Weights of a small transformer language model: vocabulary 32768.
MLP neurons of a small language model. Each row is named by its layer, matrix (up: input weights) and neuron, and shows model dimensions 352-607. Each number is 500 + 50 x the weight over its row's rms, rounded and kept within 0 to 999. Numbers have three digits each.
Before each neuron's rows, "fires on" lists the tokens most often at its 100 highest values on Wikipedia text that the model never trained on.

fires on: " |", "y", "-0", "um", "i", "d"
L4.up1796:568408512470484524542469526493529432520467412524510520508536529431436574442430522559547546482484464442480520493450491478505524419416551556540574488471450475525488484429489504479492421512661492576617519541470563544498437518458475436490504483453420423591599420481536562464453515552535577473449425500552515472468497478439443541499569454503522415530511523534508431560445406523520553523461562534499471378466536452603419536571383400484501448580489513541472559531522432500492478576448521557518514569497456555522457451443442510418399544513450559517551461457446442486455493478404540506459563644480558488538504524480477461544392479474531529515450537505527460406504528447529552471509466483490561551573462542479526561490527569492499448528452467550484504504435578480547475487495435

fires on: " and", " who", " but", "-"
L4.up1020:526538506493452475505387545439476522505483510499498447428456520522401514470382464511538489492447521456517519496470560470574471539452514503506498592466628577521476497534393523494515493560488565537529578545444565534522620487528583493535585466507495437514494542533474563516551555504522507494423574503396469584527496475531472557354478509462401513544576490485533470430497479514535389507498461530440528451440500477488524529493448480597553502558530497536602561546420514552408516468576417588470534505498543541417544487491469461515469492604554467451561559458488497494478484487377521498543504515498462538402494508506500477505494561530544471421526547474470446544459521356442439541489516522520534450461625455515573471532553492592512507460463506475518529535460571484475497444570471

fires on: " for", " For", " ", "\n", " Stadium;"
L4.up1287:513503439431504525530447495463590440403526442466549572492424475483384401529464609528368552511494458475537542515447433544561462446516491514450541550477463463495577481497461496501543493532459542408478540426451599464505525485488458426491532501567482480579478503491634503477474496533525571395519488458430443508561498598499489531554373523524452534416469501533511532463545531451544501501411443485545485602453523492437569597557464434420479509514490477501498505386518517658402536514511477528543508563525494452471546581532447525511536620505541570497535478515577460536425601484439479519531514522474451419416461526522449426586529495481436482524577511515538413477576516425537523433392550516524510681453538419473503515518505416516434496445620441473428496498527501491488473556411507

fires on: " |"
L4.up305:511407463426528596560490455524470395538510426517554548540343529525422559416422551490497595530527443515505499586383525468552509484541507574553510436551499547484427447531505578552444523496541499498449516489453595489452555490474462433491482487503449427494434454498535523498446486530449584393501545480482532463470452483494537567489542519561502494463538586439460492526532465534557502492472467489437507408449441512517460604640448480476464435552452575523544547510538454525426514576528501502445492467448448520492555497422569539409509585526429539502450470544501421521475383403552391551467465618558443511455419522499532424504508509520530486489465539487439417476451572443512435492412587578488571561474527615517574635487490539592482553486506379624482511429455593462551465496429557

fires on: "\n", " ", "|"
L4.up1676:552462459459445502540569507492615494387429458467515592488469530549496424447419506425495432543454456451555477618481440448568507452495440449460540490577488503517453438585535526465494452533552462454535502440430637501448523541430392424481423550580441562495504443435444515553472530442552607470442455529453476603480392564623395555502481525465509510448536504484504573429495470519508503581481586518443465528442494499493520576576469456523461428501453534488523474504446476517448424518502547522502517427451403476429525591443489510444530508413474508533482470569503403471483489410422473475438495573465438467373417574520575428556542530603388495535497545529534459488493612461560534471460549543472624545443527583501456542496564567519505546538466457477433547467545610323552488584483578

fires on: "|", " 1", "\n", " "
L4.up2251:416434523498516555537508515521527465439478453509625583501340637553381449473470444598519597570511522481486503576410517466527564501496404550541471458509440436595433424589551587593511487490534445539462581480448531484429554521495487548550493484593558445531486478539531553599500490452518591454475478538478556471467368528501502508532482507572508564456432547484475560507542491443513480494375523440460579457433400486529504477535452386482513400552506541571525540564533521429441582577457487495468550529518481551465475555471570568375419564512385507402518497550560498500449554487544501487463462518476507493550422564431510417518510551591538515441508496532562487526410625501547514462479448491480648540559487539432539515483464551570558539536500473493475461489502572505535457454468519

fires on: "\n", ");", ")", "),"
L4.up2878:511470445484459542571520477473488538563500605511519603556438557484501447477436500504487441554499473499447630547363526476543565470529447496480500495450470533576533468463516498573464531490433450509447490498456578503482533542552433521450542452540504558509429441533540516504538485441464505651508547455507513459481457455465379471413495626515425490462437382474548623509547441595542403522403489476435633432500477531446538471516397484469545467530476558430443427428455419550497506494483429488422432564525483436538528463513476474448506529465578530436535432452543538478583550503553524545508499504529522513442480530538473434452483561466506492537534543537511483408505550618503514515428504587473499400542510461436473524420489492490513445507522544499597559524576565429512523560475429

fires on: " |", " 0;", " 2;", " 1;"
L4.up1311:484435499450447484427465513509624388516462489485495530575476509490514516451461549476530511567547492534535502525433532452527522403569545408516492474553402495522458397438434510542555417443537436480491509432526590481464469522544448495485577504431482497483514432531417570507381479531627507528434483566524447508475499419508548418455513446451536446502499545460403505458504489505541588511581580526440535484495483509568413535552497385576489464525492496392524550555487491509478558588511628532538571563460489483558512551477540566461422582438484455494426512499424500558409501349389477522418538490539579522430489542428538402481428453580540574545456581505489461462555533467551556503577485495493441534507528590479562568479531500508545463498489377437466470530510515475467450459561592

fires on: "\n", "|"
L4.up353:553509469448516511513522555420507532467518549543598548464473569509491407470471532486529588529499467570483534520518510476547460458543410446583395476541530545526568569520521499385542434443454555505530499399525542509508475508557441453499573411565442453517375452552472480519476531558525441457546553553480583507506516506536507493490495608491505551546482550530539552526547579515481485457558572496437505530429460490519521500428504429593473486465474454536547611392309499515416512463525467557467504443455500507501498514506463497502526577512473555447547514535536521548537546483457479434437473434474478545390517511491538431547449574585475548555527549467485509619497537432510492526430527479541461509477513427488452555440494510477499538513524524395535554450423569481454499421492485

fires on: " |", ":", " ", "=="
L4.up582:483393481472468522410485561487507451470522470476460541551536543469412460473536485525498560589540454438497432510521490539536564527541531518556499605542516444521332450499506492491447578456594494509488537487494533473493471559470509512485567510470541525512395412451453548557458520568566585521540521469414438535509481558530417595503396548476567572413470508490456557420559588581494461507608424503408517460422453474559453508527497551568458503449516509483557502515447547560399530457457518553513588524518573456403495488416506625418479569468413485560457530533501459532467535450448509515510508523428494539527561509516485481460455551583419547489525522504555482465461500457478518489600473618541545497582505607501598503533531500494545396446480471546423498592503579556569465418459515

fires on: " |", "°W", "°E"
L4.up2721:485488458562475541501441530530451500449505553498474507450467487496561497511429540541439555573545586494601503500402459520564488434554507531466528539537458461660525389449447531455597480506534463481447498476479537420479479442485428442502529432549518518537506473471509500494516444522473506498489473508502538451536495553489507489467419385480508469443404453547416502451532521472517433494471447538443471531562394402514447421590450444552479615550452475455630481560494395518496551455487554546444498427459465472441470495499591389524461572553504541489468505520539500398540495527461424476431496533456545516405490532475533424577445477573458507467507521512477489537506486488535464586529498559588574504547576474519495538503547497651580505543436478551497508593441512498470431472492487

fires on: " |"
L4.up61:461467465524509564460505486534566453461469500539445460486372512522456583429434566519500560549498485553519508504376469492496522528469450498545482431473461495510514434520415637521485373554585556533422490458455546488462476477448445423494481489488416455526513485467533562513459488500501578550464425512518473484506466452487558430495522450546513462493521554426514438524513517475482582519504562566460500464401478477500531528549385407479525492523503507565545633496499416455450530639580491436521513600497505506518482621487552547381466532400437481547461543576491448475452504462455442534409499537522553563543494524415531440522502488544489544545495611591542392472466552507562578450503485488487481526549471558522521576459527502457472446509539391525550486487423547384529455483469535

fires on: "\n", " in", " in)", "°W", " and", "°E"
L4.up2768:460508497543487507491443574509471551505522539523494500428462586508487473489501504496542503541547589482445516426442527518463483521524447472418474531467540466609469467520428567448523359438467497467444503517355548467469568403486465412520521428520510536478416512467520501512537437600433552456463524582524490439466442454533442538507440475446535511490448470537534476485504423485596554443523458540488449415479464409493546513512394448532590592525444432505482510489489519383522587496458477508331516457499484531483472489488546482491478511480484522533444523575590516471466444556446536540496495532377464516432399487552464487536486492524449533568444513582524461492529450414558527599466501537548539506647547451489512483450483571600530444419399473523579597541544504503453487460571554

fires on: " and", " Preceded", " but", " or", " Or"
L4.up525:344540519519477483482481458545477480505444418496525494444506549452409478488514482489430477451535525599515485494528396493545491491484473523458490418497466523501489451541485549591525494605512571494460593598471419571478530434526470421487480493560450407483538463473408469471524576470583468450566569473381490464508442492561543471430465527491419577520487513547452442545484540540488441549468464508335484473493512499457507508486478454515528451508516486571578622505422413484467462513601455528521404522450579542559517461533501544522489472549335522500560530486401451483376466537529522502513474583405474513482503505505484532539488491589442419466510468421549421569429552501493566450482546455554495456500567587482522503483484507554485597479472360558529485528432484499454457557459587

fires on: ";", "°W", ",", "°E", ".6"
L4.up1983:544477457497430551569451527506585521519533592539471522454479490491504485550418563460405554608539562480457613487432487524529506463494551479530517558440499525576594438567448560396561472468444551366426549540450529483503449476379501399517476471578500528466437501464519525463493428631376534567602526501510476512531470544441479481557513477478421511471428487547448481458539465499606510451537460497543548535508455444521468517476431473536596537526505440480456528412492429396543516484551493559496483518369530476468486541469587451490526536447518550416519523458500443543542415484555559485465545509473391456524518514481433508652459537494451433561562488455487528532475484555497467477611537485543473536448448499418453518498474440509515425474503416473544508482461459466521477520548491

fires on: " |", "5).", " Synonyms:", " Website:", ")."
L4.up718:500501445513485559519510544589601418387378544548452507475479439475447469487529540527552486529496501446507491509514515610454580496468542453626421460528434479601480426542475537531492423416548520504384459498546569438467429464484557470434473519530521504602568528450561517503484400457524567554512489576513566483454472564535519627523556482471570447435453509550460443438450503541544511506468508498528445480486517412577486503529474495428410564538446506446467559465518453460581500520533542484469413535561430516543478530445489568393453530428455457449488493518527452389404508483517519532447491573464501532580525561438547511559602521566465534506562500485533478556378560560525572496540431533546487541535504499486488534567579505506542433470572475545456547551434524520510402464590486

fires on: " |", "\n", ");"
L4.up2555:441514457442509457495553593445652505465560579548541553488524498479449420459514603436482521519464502502557533566456429539568449476591479455526494534495445487522528500519516456367443504495499492482467552394447452501525436499488485411481537469498476513449415482443531499506427492521445511552517619562513554469539463504477453494485432601440445554542479528501558542490494488509509437438490511431496555449471481470542534551523484493535558533443442520458404585476385472589441565447486475453445464477451455522496546499510514558489508565502482529443558575518471496557544525470541546499475503489449451509400466530566493439520445553580542445437504535545463532600486530488632488484513505596517512538481585437503487539380380519477528512538549585407459587490544580459471528492541498

fires on: " |", "-", "|"
L4.up2836:480488495510531564451419484575498476468493515530509476486402536518458508510480570536444500534547489556499508530439593515523616460477489524491575472438492617617446419524568508511561453490508473606415614442430601469475524455530514477466532527505526531482495504505542547604505465427454575477471508553478482466474488470483426516560486520526489339473386493476484475529509501521468445504449481523431496409486442438515561476603399386501558571530551500519541542531547394454456503485494479483479499554538568518494509619458592539474469490522500468555516495538473465487467518529487391513466492523466520577520531572469525427560528507518457483475552546475446472410484600411544552539500440464490474528401499598448463526491529571521587537530484406534507462529457573512519401485505510

fires on: "\n", " |", ")"
L4.up2481:545489491468496515508453468574521402590528553502462561556388493453426491501503511509475539562470522474485613570474499471556586557505477467478372465413539515579462394534472580538516551489517507488378680522437513467468491457562462485536568453546523443538493547508504511588508505447478454528536544532540491478486478538526501475513538595535462524488510387595487557508546492573508563425455517579442539523466529416469580502523455525488548555529479502436440519432432440437519530440481492543471440570476556507582561535454507567453485505570552422442501455469441538516505493551508493623496474446499469568498519556512513490488517540600469470555646578503530500461571562432506528556470455510446537582498494486435506468580432517511556505568589545422558477524577507478489468481516469

fires on: " |", ";", "\n"
L4.up2227:454520465411427495549531527483489512480488583529491507428409507488456424465547627476490518470506465567456531556433477453546373518619399439469556419533541520507494475504447506435536496518557520575468507498505591515489379541621475417480573386474513431532491545427559551464445509568489454472507498470533455458494524495542560447517453519535532497480507464449553570436440509434476484491543466562452525591467519491486521565497522467482497502573515571512506455468432507551490504515524503563517465480395488467460479564515433475505589612520558452544511548430596519547471517499464457490487492625503495513472448514559539380497453538516506452494470474476494494581462503480470397483417477588509429579515511546585462439525516562561521400560549515406454569536390500450500553533470565

fires on: "\n", "-", "),", ")"
L4.up619:421535446542531440596465573467600473524429451516456504502428544456461386486385495542482443546555513444529489544398529456458514555526485496436509456499443473548490449489559549514561539437438440386410467453475609419469453508558466566484528527477495490607483464558519535506500452554452564473546537581516567544523485533503408597499492488524381523385404443587497554415484504554561455533466474547379488546521493416523526469466459510500536484493488452522521591394515412466484543540501493512448522502443513489548492578524533505478542512437505573517541498471595527497441478524476426563444465545460527520438422539477629428526574553628513462510511528437560468465500559509555537550478447537510597507488519488521458454454436531539659461538483424535453582529558517513421390530494604

fires on: " ", "\n", " and", " a", "=="
L4.up1575:497451462502500440509450524543600488449478548512530540528520495491399470458499390519514458553571379461537475518545412536533540494447430492474510577490511446508398447518522473593478585436505559505535536579473446483482552523378481483516528512527473474526484429415476553584474455510536574523486461460536477559503531556562487517462492613467480573461568507504430576428495553567519475550434414502430532472472539486524459561477505459527512500595524551462529489583461513521415570530493456576539536500528602490444522432509507535507431478400440589505486520526488425476460508405544548511519476447346450458518501515517559524563510601578485505487492585561547489566584511462471471490574451532496472511497511506511553524490514568557457427433494497572481479499479537476451472461453565